config.toml
num_hidden_layers = 14
hidden_size = 704
num_attention_heads = 11
num_key_value_heads = 1
head_dim = 64
intermediate_size = 1856
vocab_size = 32000
hidden_act = "swiglu"
norm = "rmsnorm"
norm_place = "pre"
norm_eps = 1e-06
positions = "rope"
rope_theta = 10000.0
rope_fraction = 0.25
qk_norm = true
attn_scale = 0.132
bias = "none"
tie_word_embeddings = false
parallel_block = false
init = "uniform"
init_std_qkv = 0.0154
init_std_o = 0.0029
init_std_up = 0.0154
init_std_down = 0.0029
init_mimetic = 0.7
optimizer = "adamw"
learning_rate = 0.000873
beta1 = 0.95
beta2 = 0.98
weight_decay = 0.15
lr_head = 0.00575
warmup_steps = 558
schedule = "wsd"
decay_fraction = 1.0
decay_shape = "linear"
final_lr_fraction = 0.0
batch_tokens = 131072
max_seq_len = 1024
doc_mask = true
z_loss = 1e-05
train_tokens = 1377000000
max_steps = 10506
dataset = "wikipedia_en"
MLP neurons of a small language model. Each row is named by its layer, matrix (gate and up: input weights) and neuron, and shows model dimensions 160-351. Each number is 128 + 24 x the weight over its row's rms, rounded and kept within 0 to 255. Numbers have three digits each. A neuron's up and down rows have the sign that makes its largest values positive.
Before each neuron's rows, "fires on" lists the tokens most often at its 100 highest values on Wikipedia text that the model never trained on. A number after a token or word is its count.

fires on: " first" 21, " in" 14, " only" 8, " most" 8, " largest" 4
L7.gate1257:117124166116143122111108153135155131148124123118136116144099167143102112138087107142079129150142169145091178095103123124080130126085116112153117101162101078104145120160112132122102143147100151115120108115152152087180148156149108154114149135123123111142150170135129145083169155114120114113126135135104091154087126126164136080091167169102128140173130090119144123112124149131111150146117070126125151159108164122131174169112147165132134148154124181122123118168141107125126104131136165161103110182098151132158118103125119128127088101133168152092124123117154128164158078074143140148
L7.up1257:098177148143099088156127116130172103149168125145173105114135107137108072125117155140129109153108127135103124170120128131088153106129161150168154152118082134133139142127105127101138100112089115097146129117151143116130120099162131164132124145089147103106127099087130111105142122150136124138109107139115146114121123140132117151100159153093112167140169118164075133146107144128119154137130140137100138133112162188101097128108130133181054153093100147094081125142155107101163149104131113107109099146111072147132139153073096115124134119163122160147147106109170077138119124124155139116

fires on: " so" 19, " case" 15, " U" 12, " Po" 11, " thus" 7, " #" 6
L3.gate521:145113144128144148134144138145142114147115148134127100140141090133146116136070144152144128102080103087136154146148121125096144157099128101156134142088125105135119093169128139143140142126110099103129133148139172136122111108132103138108178125145103125148106152165143144163127135123131116124094139155171135157160162158153164125137107126112178132108135144130046090131070122099083125138138122129106105117123154115121101135143131111147143109107143151164129121121138122139107136140133160163149121099148118111137137066082123175108152154133162086119149108097100146121154126134140142149
L3.up521:120148150084136174141185073097132102107118164186124162067106103140122134160144125133110115160100124100109117123099140163126098137157126155133148135087133159142118163098105131111113148135135116147138163107083122114137130102115165142184121132097143083132121083137113115125130153150158085099088107096094128113196128107126092129156140142120166131126126139121143123154122108099134095171159187129149141150138133140152152176151145120140131132141151153103107160076121173127129126183146156142130163123088100108101154138155131118162113148120137161169144126100187140108132165123122111120

fires on: "==" 93, "===" 5
L3.gate1737:124134076162121110148183084085142153109149101131084116136157066145165145131134111130191143135121126133137136123128103133082130132118129124162112126113124130099135166137154121110111137138096122127122112085145159117134144127115124158145083137117138173134095092135082131102134154119123153151159133131105142093144109139134110138139134149149183145138107110137080110137140134130141096109130102119128141134130124101180129100080136136130190112130109101129136088079105136100147145150126129113115165136148152114122122097100122120104143153109107102109180156155133123145123162084140158155
L3.up1737:143131101140131120116141120135131101132114116168095118124132118147077149127106146078112122112139134120140104126137158137066111102142166152168096122136155096135120157170122097139113123140136132151074138141121143129168098123143098118121143137116103095094157145139124121149127128121170129105121132121137177111136108107130111086148135123138132158094099163109124126122137117079148129080127115104170125122099151167062161127105133127147089165108156106120081127076124133132104150123115163150102124171057085134130119140132157169157146145141136133146168148121148153143116141156154131093

fires on: "-" 99
L7.gate187:144147143151096133132145135097099123077138148117128173114132152099137128129186110140152106151106117127116139163109148165122112166082127113126156136075096098085132127104112132139126117140110146111109119160122105095155132165127121133129119127114159113119126150190111111080116154112100126100143158115137132113151147161124129133098168136101134135150139129143114130168154146099156152153139135158125118102098123138120183175139127133148126126075113118111123109127132126112150148101142147113134136147136165143157097122105145143172145112165127116120140121071175161109171093138112122083
L7.up187:135105176106135099129130150113152090127099106135156104175108128138141128136141166134148087095116164158118138137147124140109092152116129125118131155133157132128135141112165146114155102127155120144143125103197117082091119136174153150111100119111146160177176167125152099100141141140160092102133121110138123104142151158098126145104153113133103084110105168147108137147109107114085135096131121114147163115165158117122153131119105142135093102120137123116095115128118146116133113123138106114089109171131090151094115086124091126152130161151121153117133139146128146135112182167160137156

fires on: "ing" 33, "-" 23, " [" 14, "s" 8, " to" 7, "[" 4
L5.gate976:120109110136103102143161130083146118098132125133097083166146126138109121131174148166138109131108148126167179114135155121159121119138164147159093155123166139098136157115161168152125118094162121154138165100129172101152150094143124135122116121129156117130161097167114118126110121100133144123113155149127145113155114165161105128136156172113135139136139089108124127094103169172103120137150143109178093153145126115133094178122150112078088132130121160072147153115111098106110161124112076107150108123124130172110127103113135100103094128138160129125150105124101125100134141095153171108
L5.up976:147167108165126137165130104082144134129113131108080122158120094132132135167155133140125135147111118122151134076116117104114113085132126076129160141135177106114121146113144117165126162121114151111145112116166112137108089107138120091131145133123141144104126123142077085131106162129109146167098153099137141169147155124139112101158149121138117122158172080122140153154126120135146161155150147143120121110096112130116147131113149150122167155167128085096147116072130105102148156127126139117118109132138119096140129119109138110129143133109131122173133194119153139142118078086175093083

fires on: " mother" 18, " wife" 11, " Women" 11, " women" 8, " Mary" 7
L3.gate666:117144149112132101143155127123126147148118076118144113135102120150138151089154108105113111125166164143107132208121135153148140146125111104102133115097181190145112092099093156113127125095122154116138099119143128116140182144082117176132097147155107070152125053139124144166077100106100113148133123126087112118129128141124103096141156089101119116120089162113139119142144102133107115141123125133122120144109109137124147132122119117144103127178145167180119148123124136122113114154138124087158133152156160112143161107112138145107097057117120115140148130142159158128098138102142129108
L3.up666:136148156118156120109068155129150153140114103147108155161146161161121171101145133166066141128148168175084146102114133129110105142127103122114105110160121144120125125151136142136171122155113141095107099186137120106132091140118107158116136170137142117150125131100120176111126101095120159100134164163108111168149098116167198110174167121101127126138125152145129095131095122115142105149134122120137118101098094130082087142169164122159136118137115108157128130107103104130129091109136120139076095142122169151116182127077130144099121103111189124117164103108125106102092115131124142126

fires on: "s" 26, "t" 15, "d" 11, "n" 7, "y" 6, "nd" 6
L5.gate95:118104158128175105151169132120194105149147086184130136166124164138135104156105115117122088152103150112123164146117139092167160098141138147100155095101148098097121126112157113126122089131172155146181149096111121070092176142163125112119094139129157119113197103068115133070094117085114103111062159082150124109120119153150121157129163166108101125105132151155113130129072129145116122117159133128142130143164154148128118172152178135152069159130099101111125147089132102152085090122159133184100086130137097126147127155112141109135133186068163134147116118162180127141147132109132110112
L5.up95:093111153126167137103135130138131133105117172157108155129079128137121095106123152110135150118114149110119160110151144121149146119180135119097192095153149166140099136115139097137150125129107112136158146103130173118131110154169116109118098148118138120153107129163139165141089095114117130134125153131146108124115106117175111154144135107149124096108150110140106142116099136124119142148147170169147126130157130138136116153166131108115097136148161181127166142111087139111157140119129153152137119121097121110114091145127170136122109186137132140124072168120154147126127104140114154120

fires on: "-" 100
L3.gate1708:143093117142164182097141087100133171122126131112104145130152082126162109109125131119123116164134114143134092119148105148107100123116119102108147151091107101155157141114123142123099133114151162125105143109128124142144152127167159087134108147099143140131158128161132140095146127148117165123150170126175099116170099106119119127148199116135174109138106122109146156149146122126112153139112170075162138162095116108090164149084091128093145102074065125138081100095153127150140160074194119122129169169177122089121146128084131099112160124113112124157100148113119124148157127101130111134
L3.up1708:128127112125157136090107130106150140150143111091150138175105145086106147120155149109095130126154118155124142117140165163084161116194098088139122167126130132157134135077143161138111151149114119128113111138122146098160172147130135123147115170078104107154138131137114119139115155132130125099128117156163131111146119139107084123100120137144152104169144142082135142166159125104124149134151129108156119140146113178119139154136140072127106123123090134158104108117170140113188106147185138103118133118099108153109086102088132121173124152130115151124117157149113114115125173141114109059

fires on: " with" 18, " States" 14, "." 10, " to" 9, "ica" 7, "in" 5
L5.gate983:142158148136076112163088121124169128099117094115156118144156120117165123136112161138149125117095153106086094157074141186127115141131111125102169134110123066112110169135120120129113087109084153105124139105141146129122149098128100127107134157150157137135136103099129127102129107141169134112131139113128149130133158123149090117106151124146145087117136160126149111159115113086117134135123114093142143095096142170132135087101119067154142106132137105122146127076094107115147131165125129143137102138127130098110133130118119109137110109097133134099151120112124134103119152140128110136
L5.up983:129137133095140134134138148125124136166055191125151144134152118132113146097104123145082122149146079168169131135111114086106124112157106180095124161122133141161100111120148128120113110187153143097134118084133148119140090114107125142129122144127149139145122126119180141123122134139114128131113130120149134091113093121132141165188142105120130130127093121105088129092134159136139118180132169168150141153154137101168153129151130125119165106126071156140102107146102083148122116133103089088096119139110112113131125124133097135139138143101119129163128135125176107169102152098143147112

fires on: "." 26, "-" 16, "'" 11, "s" 9, " Player" 9, " Title" 9
L5.gate1055:106181076126143126126152095098129117095149123138154109139120148129157139154147141158196152128104128110145121144177125178087106116094117108104105132130133128156111137137127138134148141118169130171142160155179155115119093194148141130142147132118117137098114122135084143157123173152130106158129099148140093170158125145116122091128128120148114129160135093130128128108155100107120139150132147107109116139151140132120129100137139127097113107152157175136117105122116101120082101147133101141098075087139124117130112109111115141109159115133119083146123136145144095083122133133109129122
L5.up1055:133099130179159125136143147126147111128152092133077093110131089133102158142089138131117101075121133085145146169152107112169132115153134067153118139104131090109137145153083113147131151153116124144167143169092126092149173127134147136101156076123142098118112122128135148125159150125144115118132126104123126159100146095138147128157124125137138136145152158102159140093080139123101099141085148147115176120145106129135088110144116116130126138090129108072111147093142089126117130128123107136154174134134148112134123115107131105116079113144144132139116172115165160174102143097100115133

fires on: ":" 26, ";" 21, " by" 9, "m" 7, " to" 4, "." 4
L5.gate1597:108117161140117106139143082121132102071136132152125085160076148140120075104122160114151111113140153147136159074156160145140124149124123137094139122093107111167125105111166122101177099149123141086160138128142146092093102093097111121074144117168103135168130165135139170107126109127133110136105135154139102111122161163121156123113156114079138133155154068138100132173095113137122133121138137085145179100126152114111147120131124160132147100144117111143099111126156097108140172149151165102114113095096160137124103126140131100119135171103116109091161145099080148111112168119124083110
L5.up1597:132156117167163180091129143134172139172131135135200099152120148103133118164100139115157144156107116163138113134154099100108111126112112149104106126091104126110114124143128109116102103159133140112113127154111129110109133145153157096166110115155136135175121154157168129128184165086135111120118132131180123112116103110112118111122127133122136082132149129110138124159120176116126166083150120098094163112156149098204140168166175144132147121119123133130100103138113104134102142139123175149092131192142160130118128099162106163122136116105105129125162111122160157129142134114121123135

fires on: ":" 49, ";" 7, " 2002." 4
L7.gate544:096174116135123130165145094096171106110104115102113160132157119149119143160137154109155157126123166159099176105094110152106108171144150139131117143104147089104173112116115098127173127152137151103116125131135114163141117128096117151130099165147133146083177130109163137124127154141129103132099108111149104131073128135148149067132130109141149124151168106145081101184112060084123121093114110102135141132137164139148110172115152154137130131063139141149112150137116073122123126096164079121095107173117087106136143115136134150142140140172147124125167120102145094091122178159124140099
L7.up544:081134156114153135122079159083106122188108166147132149135110108129135099137112141140114141153082116136073145140114078119147141160106142105108135123165142120161112139164107188143113128143080145099157133102160150123142102119123112110102088115132179165080126143109133145126093120154126117158112156169094160129122108090141134067108162082145126119152129117101110090133124153100143133145120115110130087112111127126110141091123146136155123102132102132177174102120134144116113139137142103106123119119159138117114142134137148129156125144170161131169141151097133115107112153127145111111

fires on: "." 44, "s" 13
L5.gate489:094155139125132082125148088108141097118106106142115171130139144091105119182127149163142112153111106121176172164098156163161126132164136123113099159130119120143119112064112140124124130107183124127089170140177162166135146093127159143117171179113104085119158148125158059079123082125125101093124114175129112122142124113092111115117111135133163107143159105122146169160125143146129096131123133138141132119088131106107111157141122109131137115118146141149175131097138114154116117149150160114129105107087145154116095150111152102130109054111141121133143118123138140095164124111112152114
L5.up489:121132054141110153135138140163112104104150107144126153168089097158111160124168129152125086137136131104166122135096105094101108097114141125123087100090113101091124129095108152136131133093127143151181164151110136095110161152124139150120130106122171138152139143136119163154154128104118137099113137141130162130153102139171119148128166125133084143151154139125152119081166111117142140137119150141132133131145124143147121145152157104108156127124158130135104137103117113131123139111117077176113129089151172086140123129152098127095104103137125105117096138124159097163123161141092166115

fires on: "ed" 30, "n" 10, " as" 7, "ing" 7, "s" 5, "man" 5
L5.gate540:144118102131139093129113083081128130135126114121158174137122181145116152121156127136113110110162108106157134136129129123103113101133106159165096094147163118093106105175109135122144184143113114155096136091125169082118149152137148142099105166118104132100156151126131121098114094114108144149096081155100108126143127139124111106138153158115050130093128169128127166113100110148118128106148129093129147095162077108166086162142132116128134134124110127154118148142102172111155116149145146127082113151132163122140076102105149138111129164110117152135147132130112137111146147112136125132
L5.up540:126157093123108142146091143112164116090145133151124134141103136165119141105138150136148147117153180102112059172092123159107110143138106157126130124142146123136144103136158128112069109137154130126132161136066132150152128167134111099113099104127135109132136119139128128130113137137105158150098147110111134130081092143136089151161095139128163158113088108119135098106131129138102183111158164159107108130185125141145120131107179142108143136176133160137144172107138168093123142127111122109139107125128116125112142158152126118110129148157152177173161117102124120101142126125121144127

fires on: " by" 29, " even" 19, " from" 19, " times" 5, "-" 4
L5.gate595:142123117109122087131180107104186095094122144118092096165140158132157158149171143151152099135132133106147169156106139143123104114132108147149151129128100124112137178102162151114115135163154144148076138083131116108082153114145157151125080138120150161150134109111129128126124118133134149097101122134104107127174116122122116128122116115098189149124132124160098114115107081120142141106130149072145084145103120155098111142119119157133159102139117161125114102116111119113174105148153102140106140145159091105111143094124122170139137112150127140119160154122081103112162155146119123134
L5.up595:119105110144100078132110108129115134098129144125142167158140141111179163141133110129141113128085149174092185108131099131117138106103143116133159119138094155174182124125143154123120110108161076137115115137157126114106113136138167144057137114106115142132120162120127156125107135147123131129128106131083119181165115118151153104117154110094150131137115154133104122151137134114135141124104123121125120101136107093103138164158110103103109144143151116118107119115176132118140115162137152120144150078124139137140072126115136134138124133133107124117111128120154129124066153141119149141

fires on: "'" 22, " there" 13, " medal" 10, " Union" 5, " elections" 4, "-" 4
L7.gate1042:129146099086127130098124128086123099142124168160149118143090110116146109108154095118150105081115111136118146130120177127146084064166151102140089154141130089081103160130126121119150138161118119115137145136180142093168164152103161144117136156112154142098139149157109133124110165089116145135136124131135127159141106160166142120112147138128119137121129109130148101135085132179147102136117134069062084117130139157188164179154118106131118110086085112150128103093075098140075098180142144099104144161149148180146144126109129148158101149149117113133109145110143142101118105137152091134
L7.up1042:118125122135115101170144094110117138162167165106171106160144141104136110134118104140125096094126163114156124151129124153102118139146116128073130148127157105135096097098120150128117117115147124145141139133127115130104098170109149168128072170106103152106123122145138093084125121139167144139099130160131170096153115135108087195120164100135133080109135144092087113146179132180165136097111102153115149152136141114116113156104110109166112111150132154123119138156085122136142155144109120095140150101112121155089119116162153121116150100123114134102159129118111126148153142116094151135

fires on: ":" 27, " 9" 7, " 4" 7, " 5" 7, " 3" 5, " 2" 5
L5.gate1317:145123122101125153160152142147156189142107134124132139150132131172122145165146158111121090108131105162158165139120167068144095135152123142147081143142123140136134136121156140116154160100117150165122101114150129145114148116165083145181151150117184100164147149135107105117148139132136135164136113126131128107080141133135113140085154125117140073128134121151093148103104161116117111103123137129144143141117130175130113144078131123129134170073135105121147109108172135129178183147126116114131130109100184147144128130176143133136148174166185206155162147160118139116159201125156156140
L5.up1317:113148107133154084129127132084122121125150102093121122126165158095093115154145160111089130143165139111083126123089122123191085090114161155157127163138168128131137108132153112135166169104132172130147137131137097136103091093137104158145115086116133122098134166113102121133146159107134144134133141127143095139148126085137135083151125158124109117162161131143178176178120127142143116149120103157111104133122092103103134160173153132160130208121092099127120112122112122152114157079141124142109136069073140140124148140138141116141089167144131144123126155077149155173127112113112121062

fires on: " professional" 16, "R" 15, " service" 14, " Service" 7, "Professional" 5, " command" 5
L3.gate174:153120132126125162164107132130125134130116098138145122097137151129118096172091090131158110090138136120169075115085132132120128167140135105112132123140136105151164125144105076117114134147125169157135128120194119111131111057113144123127130139172143137139066115169138136119109074131098103135122168164147129132125137156140155188156139147103137113125136165148141120120152132141177142130123104158082131140102136166132093149142140152128137116165120131102140113126137149111125168150107174147107144100141113120141113121125101109153172149145122138120144130131173085111110122131104115149
L3.up174:113118142105074156122140084160116127120120119088082144122156075105097154129129177085139081131130100131152116163118113144124087116116159092108133159128134104134143130155112127136105123102116121143148146128131142123091167109147158136114116158080173109089094156113084092134136160150122117182112135117152110121117101157150103117136127155154101144141104151119105104094087146111141138131125148147107137083143134134134115107125157118078104147145109136136123151131148118136122111157122140113109138134106120086096095167133102126124118133138206151169118066127162108137099138163130144102

fires on: "|" 44, " |" 26, "-" 22
L7.gate1590:132102099136134124089144108121116109110077146096138107143096143100151156113153175141139117128144142146134151151146132145129093086163146133107115135138087164124137104093121169100096125126169112110131129098112136118193113131118135136127141121108120079120127153122137147088122117116146102100163142133146163113184135114104158097066179156119156113122207125129161120158150165118092133123140142108123125148136119116128151135130116066130145161079158110097112171163135146113120134124127119159115085125122147144128146111150128144142150135162142145138126148122164166153127081110126124086
L7.up1590:117152141122119116128108162128146100164145088077125135108150118131092105101130172182120098121133139135133153119112124098100089087157139157134140077142171112099147117122118168120130175127116126129139157109137140129129138142145114149132096145118131132166114199123146091089120088086150116162104125146204113146083131154100137110093147139108134148114141118129130131133127107126120133144144152134134126116128117114150130112169113122166189158124113139105121155095123094158117137143109146151134153135122181172123125159138137114081105109131180125142132141143127118139144114122166125136

fires on: "-" 21, ":" 14, "'" 11, "sim" 7
L5.gate963:107104124135111073127146141091159164063150146177115149120110101153127129148127178151139128137144169125110151083142114178153151115125093134142082125148130139171118070157107104106158148133088123155105114108135121094139129117112124079151111132157111123162144135118094115091154109144117102128103102126086088129125148158153147141124120108118159165125147122135132086140106123110123108114104098087114153165114124113101159123119139144117125136143125159137154187100127137108115131139148133122080086109131063096122107101083146120122161127150135164155122130125122146151183117146157156090
L5.up963:134146109114075099107117136144096139107116163095138123125138111128105149134143083104118113155133101139168088099140095166159113121100108115130104156181136087150107153127115087129145127128156149161150100110162069154147095159132157112117153133120141114143084115080113113157112150102111151163077139107150077102133134091149117137107112095153127118147145081165129142144148105139159136154114092143140178115147097123089131125105111165120119117113127108134133162154103131147123187130148158132153171106130125126152101104111134118150115137114103117130109162089147087178133134083116150157

fires on: " |" 36, "|" 11, " later" 11, " States" 5, " been" 5
L7.gate1788:139076093102122124137099110105133107115151141112140158128115129141101147155137162139173177116131098137139123113093126154173100138135124126142081137095148165093127163141132105127127126117136103113128122074098128107111169132161145132116086111114120140134121131097139142128167113139167108103094128098159185122140120123126096130134134116147151133120100128136186129156103122143137136135147136110116169153152093113151147176127136154127134088155119142086164155137113130131151167118137119131104121092085149090137125128107122177133114087108112180141088100143098093111133105098163137140
L7.up1788:153142114171148162111137148085145117096128144150124162114080151126151119124138151155101094115125157133121134170171106107099097112127117141111131139140095154113082126127130102144165111130107142135156132124114130142179150107120117106124109100135114124133141149128145143158141146181138158149145124062108083100146109161102102117124143079107129137109135177134126109138117108117125113152106136068140130121106112089085140124133100139123145138137130119134147130106078098149122110100154154172144126116154117152080172087105123105143142123126100144106098134109140152126117147064102078163

fires on: " first" 36, " of" 7, " only" 6, " released" 5, " market" 4
L7.gate696:107140098112180120125100157103151160091151112137166106135132183159112114171078084149144152111162122081143118099169104134110156096114145124084139117139103124151129169141098096120149121110140144131126153134150120106119156139145160138087125152118109130125143132073100100082129076109152113121114122174103091142135155139124117092103153120104152098131156103137095073113121112103169108127096122091107119125126144151133129128090150144155126171129117132100138136141160112134141169099143124163110086153133159088182105141111123126087114155107110133138131120169133095151117102102125174149
L7.up696:138140156121107131105121121105117118114114105135114160127122128078125135097139122145152118101110096100117115141139122130139150119126107164118145160120118122156137089151097101127160142103116142098127134152146142108134131122074109103119094098136148140109132150142159128110120160090119103157139091083161164085135134154181156107130159113118121141108161166132124157113104152109098140098128106132141124095116104125154151107073137082102120132150104110121117112127090145137122148076106173145124177121087122135114122169098160104103121123144147174121157123128137083132135131124133103116

fires on: "==" 89
L3.gate1725:149102100134095145108110134118139114114122150130083079120121184170119113130124132141129092166105124099123186141133109127111154172109166137149142105108125144100117125143149126147152113148100106132106137080169138146133177163133101123120177177122140134142127163112084115133168115175110139095114174110113144129132100126110113129129163142142167128129106114122134144122134102096121126079104095114139108120152142120131139086116147129138087119116106096163068118105152150127106107114110133144099136112094130092114135139097146141181121144139157158138111126145146142163131137132137165124
L3.up1725:150119168127135149124128091116130120086116093103116135136130120128123150110105120073131178119141133075093130152134112140134129104105152134094144078123127097125115165185048109143129133169108126154094141136137165091122136140143194126115131107134172153156127152107136129158124064135127125131128088098129139114129173199121126137096110097142150118108115148139123110128158102106149128160165147125057109103135129128090162115069083133141108176140098144156130150102100163126145163110093135135165090106086124144131118189147154155125156132148090150170118119153123158113080098096130110105

fires on: " he" 21, " she" 20, " that" 16, " they" 12, ":" 9
L5.gate101:138128123125113150142106140128151157083138118089133103151147134177182126127093143141146142167116156121143113148115099136159129101148137136176135112139100169134114120120152139155135149152116111098142101167068114138100144083120102118172142144093161079133142135129127078152107154117127110174110121113130110118145138137125164087116087152149143142117154169152131154094120081117119137151158140066141126120117151134144105104092124135118082138151098099135131111087195155137091174122138126151175086140163157155092153081128137136191108144109106124160166131135099116133128140089142155160
L5.up101:110136126092090094135132152155139157110159170147146125151143124109110113163136121097175160100081150146076153086153186141099139168141071113092092095150146164119065140121058126146149141146138120090097112132132140121155105115123140110108089122129143104133106115131155168090120149099141102145119075143111106161097099129164100090107092133130158145114110171081113124125159113119156134144111114144144117154106124126126114137106151109137159154128140132157153119157115111093121160135092120135111149088136151134160103091100113110149125107135123156146145114138153099135130122141156146148

fires on: "s" 31, "d" 11, "ed" 11, "'" 10, "rat" 4
L5.gate1014:109193160151151088113135121112142136155164113123150120120156128147157071154084145106144108153102125103099134164152078111133122094115156131117124134114111144097127132134118150111126147134116148175199143127099138108114120129131121133088142109160120147115159138175124121096128147151130100097093170093172145118155120119116179186149123129140115170118133127163170153160109133149131148113128114104106161151139110123138126136146135116158132155118133148115129132111129060123100161100161123145133128143158068118126113133088109131091143167092110164087134148146098098111159131084104121111
L5.up1014:183094117167102169063094123146121129168141124106128127103102149105152134100076162143147081094066127180099111137147133120112066133134127106190134140157135156123125137136089139120144121129093134081128155115076118128112145146098110098136126140112147119104115115140146153124131133123149144141129125098120128151158115105108145167162146117127138133129155155129147127067143160087141076106114137176123172110116139126123157153105094139119111146148100096108117188132122137100163147139122124121082133163126141116119131125142134142140139138151121097164143137157100157113169069092160115138

fires on: "-" 54, " -" 46
L5.gate1386:142143155141147148132123164077114157127090170185141135130110102119171129172146126132120102192090154143113142110146128114110157135086130097154110151129116076144134122101119146128177127154114146097135132086141103149165147071115113096117124137133097137096129179168087150093130151086133200137116138112136108105135126118120110128126135137072122112125132087146146142178131111128135174142152111160149152140089112137107188139110140149138140151107090114092109149099140095116131161127146142121090124120161134135147122109109136141148199167151127162135086156105097128164159115104142123102
L5.up1386:142058117136189097119147067131178152122119126145104115160116133153127141141147181106117182089128146131105151168183137128131165173137161150097139154121153142118114160131113191128130121136140148150167137121127134055133123157145145138139115115087113121120206138123134132154100137125132136157085144123148116115132136123122107121108160127154132173141107149132143141128117133146142090088170088095123111166133132119119113129116160092114088099111169160111127152091105134092148155097114128158120087143099134091100124127172120183142151132145097131113113127162094151114120147117164169122

fires on: "-" 31, " times" 10, " of" 10, " than" 9, " about" 6
L7.gate1826:166094110143150081164130145120160143110141137120103132185126109099154132165147119121144144137161165131170130144097125148170163112152180149175142116135172082125126126128154118114138142146143167124071149122125168114136137086107142160125151148105124142128124077182111126133126092136146096061142126147113106137155131123150122151110136105123091151157156153164141129141139123126121166135157127131144127120121127105117132143123073144119138101137092096091129131120126103117147146121141101160116114099123136145116109139153104139107149174081126112119099142128104140124133136133090141117
L7.up1826:094147141096109109175132136142111128130118131118078134160168119127122128094136137148108125117115176166071133113124116148122146108104094115125143122132115153134103102142156115156123148152143171124114163136166143120145157159158165129090124143169124127098124099134116128128101133188141110096136107109129133172078151121109121110138123109127120136125145106179149115136095086108124101087115131120126177116121121143131086095162129117098144110136125113117128128145122135137112140155158080123164093137100123139156137139094102111124119112145140159114119130118115114088120188131111173167

fires on: "'" 61, "s" 11, "," 5, " matches" 4
L5.gate701:130112080139094115151100119127127125066143122140157158146131156096136134115126134143147105134145108118139147106126127126082092133166102129111106128149134161139106089128116111120155120158125165126112122150109125152145114116152135099146107114112092096113119146122108104104113097175129145125120132133130103165125106143085142108123099127135144143139134133145116132207125087177154111117158124098119120150114159119133151174153144145088117143091139115100112175145127160118133131162119152105124152147152150125131115115093130121121102111136153140146112127155150154135148111115129148120
L5.up701:065114125134156135130134168144152106110155157128195151137123091103117122137151109111111114148144138099094151164104138155120143133114078127096106071103118142120138112103082124122120100103145169151111139124138151113125109145206112114142126105123136146115137150108136141102150140134119078101133156107106129134125138120187115109165149150109135132173110125169137135101165166127175067117152148119117138126119134144101139175123180160104103148102126128116098167135100117120108171140140101164139113153129122137135128109102128091101137113121132131139168135125161096141165104126121145154

fires on: ";" 35, "|" 9, "3" 6, " Army" 4, " Cross" 4
L7.gate525:111130111129152165145132120130189130117114136124118111125104136151081151113169127132146167122115100153131150138140157141144145135105144084141108136119088130084116136161119132139099122122113106118153147123128107114112116134150134125149108098135138120075163121087116115101124129149160148142100135141087133099105142150141091119171126119079149177155120160157134138135097152106133128117169122118127130130157126133124100144109097151125146125126139119150137167099130122085116105162144171139139119126112114092128134112135127141096172104153100163165160135116149155167102130130199186128
L7.up525:130130107156122112140101121133127096115134122116107111124112102138096099132118170143128173136147117110096143148183127098137131131082098108150144112177147133104164140143114121127117120151142131126150100093155119148108179173122103159150102137151149090141137125126121135110105120161127132137103137157110155168131131105183109098086126139100124137070123109102097145140108123124100093092162145132152147120137088075096124104104120165130133099160111098142115188153153102137168129128143155087145131136126165129131137117126126117122104190127092110121116132109123150136108131108119182120

fires on: " of" 47, "s" 7, ":" 6
L5.gate515:106089089085103071196141082140121118136083119168101126112093150162153105111162127093113141136142112146184116117114119160140135131141122108121119114126149161063129102152134102106171171081109101148111126158154152155173146095115167087120126150133110096124092157142105114092110100138138145153133116145168122116094112149137141150067124125135144131137116141160122097118106116177110100123083101097167135130118154110106112147105157100096123120152148125129104135143134134081100139111147158105132084143120142120129134111074129103116095092105146125134128117085137136084131129107217137108
L5.up515:138166150119139130137111126158131168132153108121095107136176107132155119118119143094115098102120118135117162118180091119091117128173140095083142121159116129119137109089110118131127139144127174134176143126117134136135097145130131180104115124128161120093125148118143121151115137141147146141155119122132155134140132160156121105152151095123129120125105128135123142132142104123131161126137157155064154173165129101170133148142139176105100136125096146152150142122136164113142137132129151109104114106169149145105186156159120079139156130115146177169123110103100135100099115149169129156

fires on: ";" 51, ":" 36, " -" 5
L5.gate1447:128139164119125144157132102114195182161087172195107135127097111166126119185154160150144139138105135128105149130155142148155148130118138141119135150125121107114123103112127154129155087134145131147131165114147153099111167123137156170130116119136124150146189110148128112100134160160154127150110105150104161124103112111167184115096109100101149157101121100153113075123088104136119119108133103090129159141137126119155142105119163177111156104091117117151132135119126112130103186175159137097124091086098124082142109118124141113143106151141095135164127110142062101092111139100161128135
L5.up1447:116120134143141122141123113136148127137126154145120100117125107168115112132146105150108152172087135099152135116145086130162137111088123115159122171096114124129158146128145149133153148114114101099147124091166096090148161108121119153126131124130100118142082130158123118121126145139109180174091133140104149141123120154181118150138158106139156106117150108147092113113120122114160136144125152092128102127131098119100147130084110173134138092138132137124126146167125118109115139110146105097124132116108070099131132138130157102135141155163105117133135090155123105130147143141157132110

fires on: " he" 32, " his" 16, " career" 10, " she" 9, " have" 7, " her" 6
L3.gate875:122143153132097149123124134107137109131144097143153139137132167126113149151138117099125088088146136117112112159123136140138142077158194145170149096107122123094119117101140173138129163150111119145095129148089105104139166092130115158114141124120139100163180104128138095102125160134155123138127137123126161117146127146106102148107113165114145168073151120138155149131180119141096119115123152098148132154143114101116145113119094156125128158112121088095102140132109094146084131086161138160106071148131110147104155131113165158157141091148139158129130096154110162140137151089073089142
L3.up875:131131130130106171150154165115083115125141088143161124126087111099089122128125107121127091105118095113072125112135093130137118121170165120194179048099125168089123110094097117162136171099099135151114146103115099105158126134135091126157152113168122103163142103123164126137117123119136142157124138132169149129101103122136113124114089151123123110100101178137142134138153144093102164149126131159179118152131099076143150118141101104101148120111138102145109143128160158132128131119087149172151143149140106145134143118099119143171090110124161178121108110101122149178097095150105127193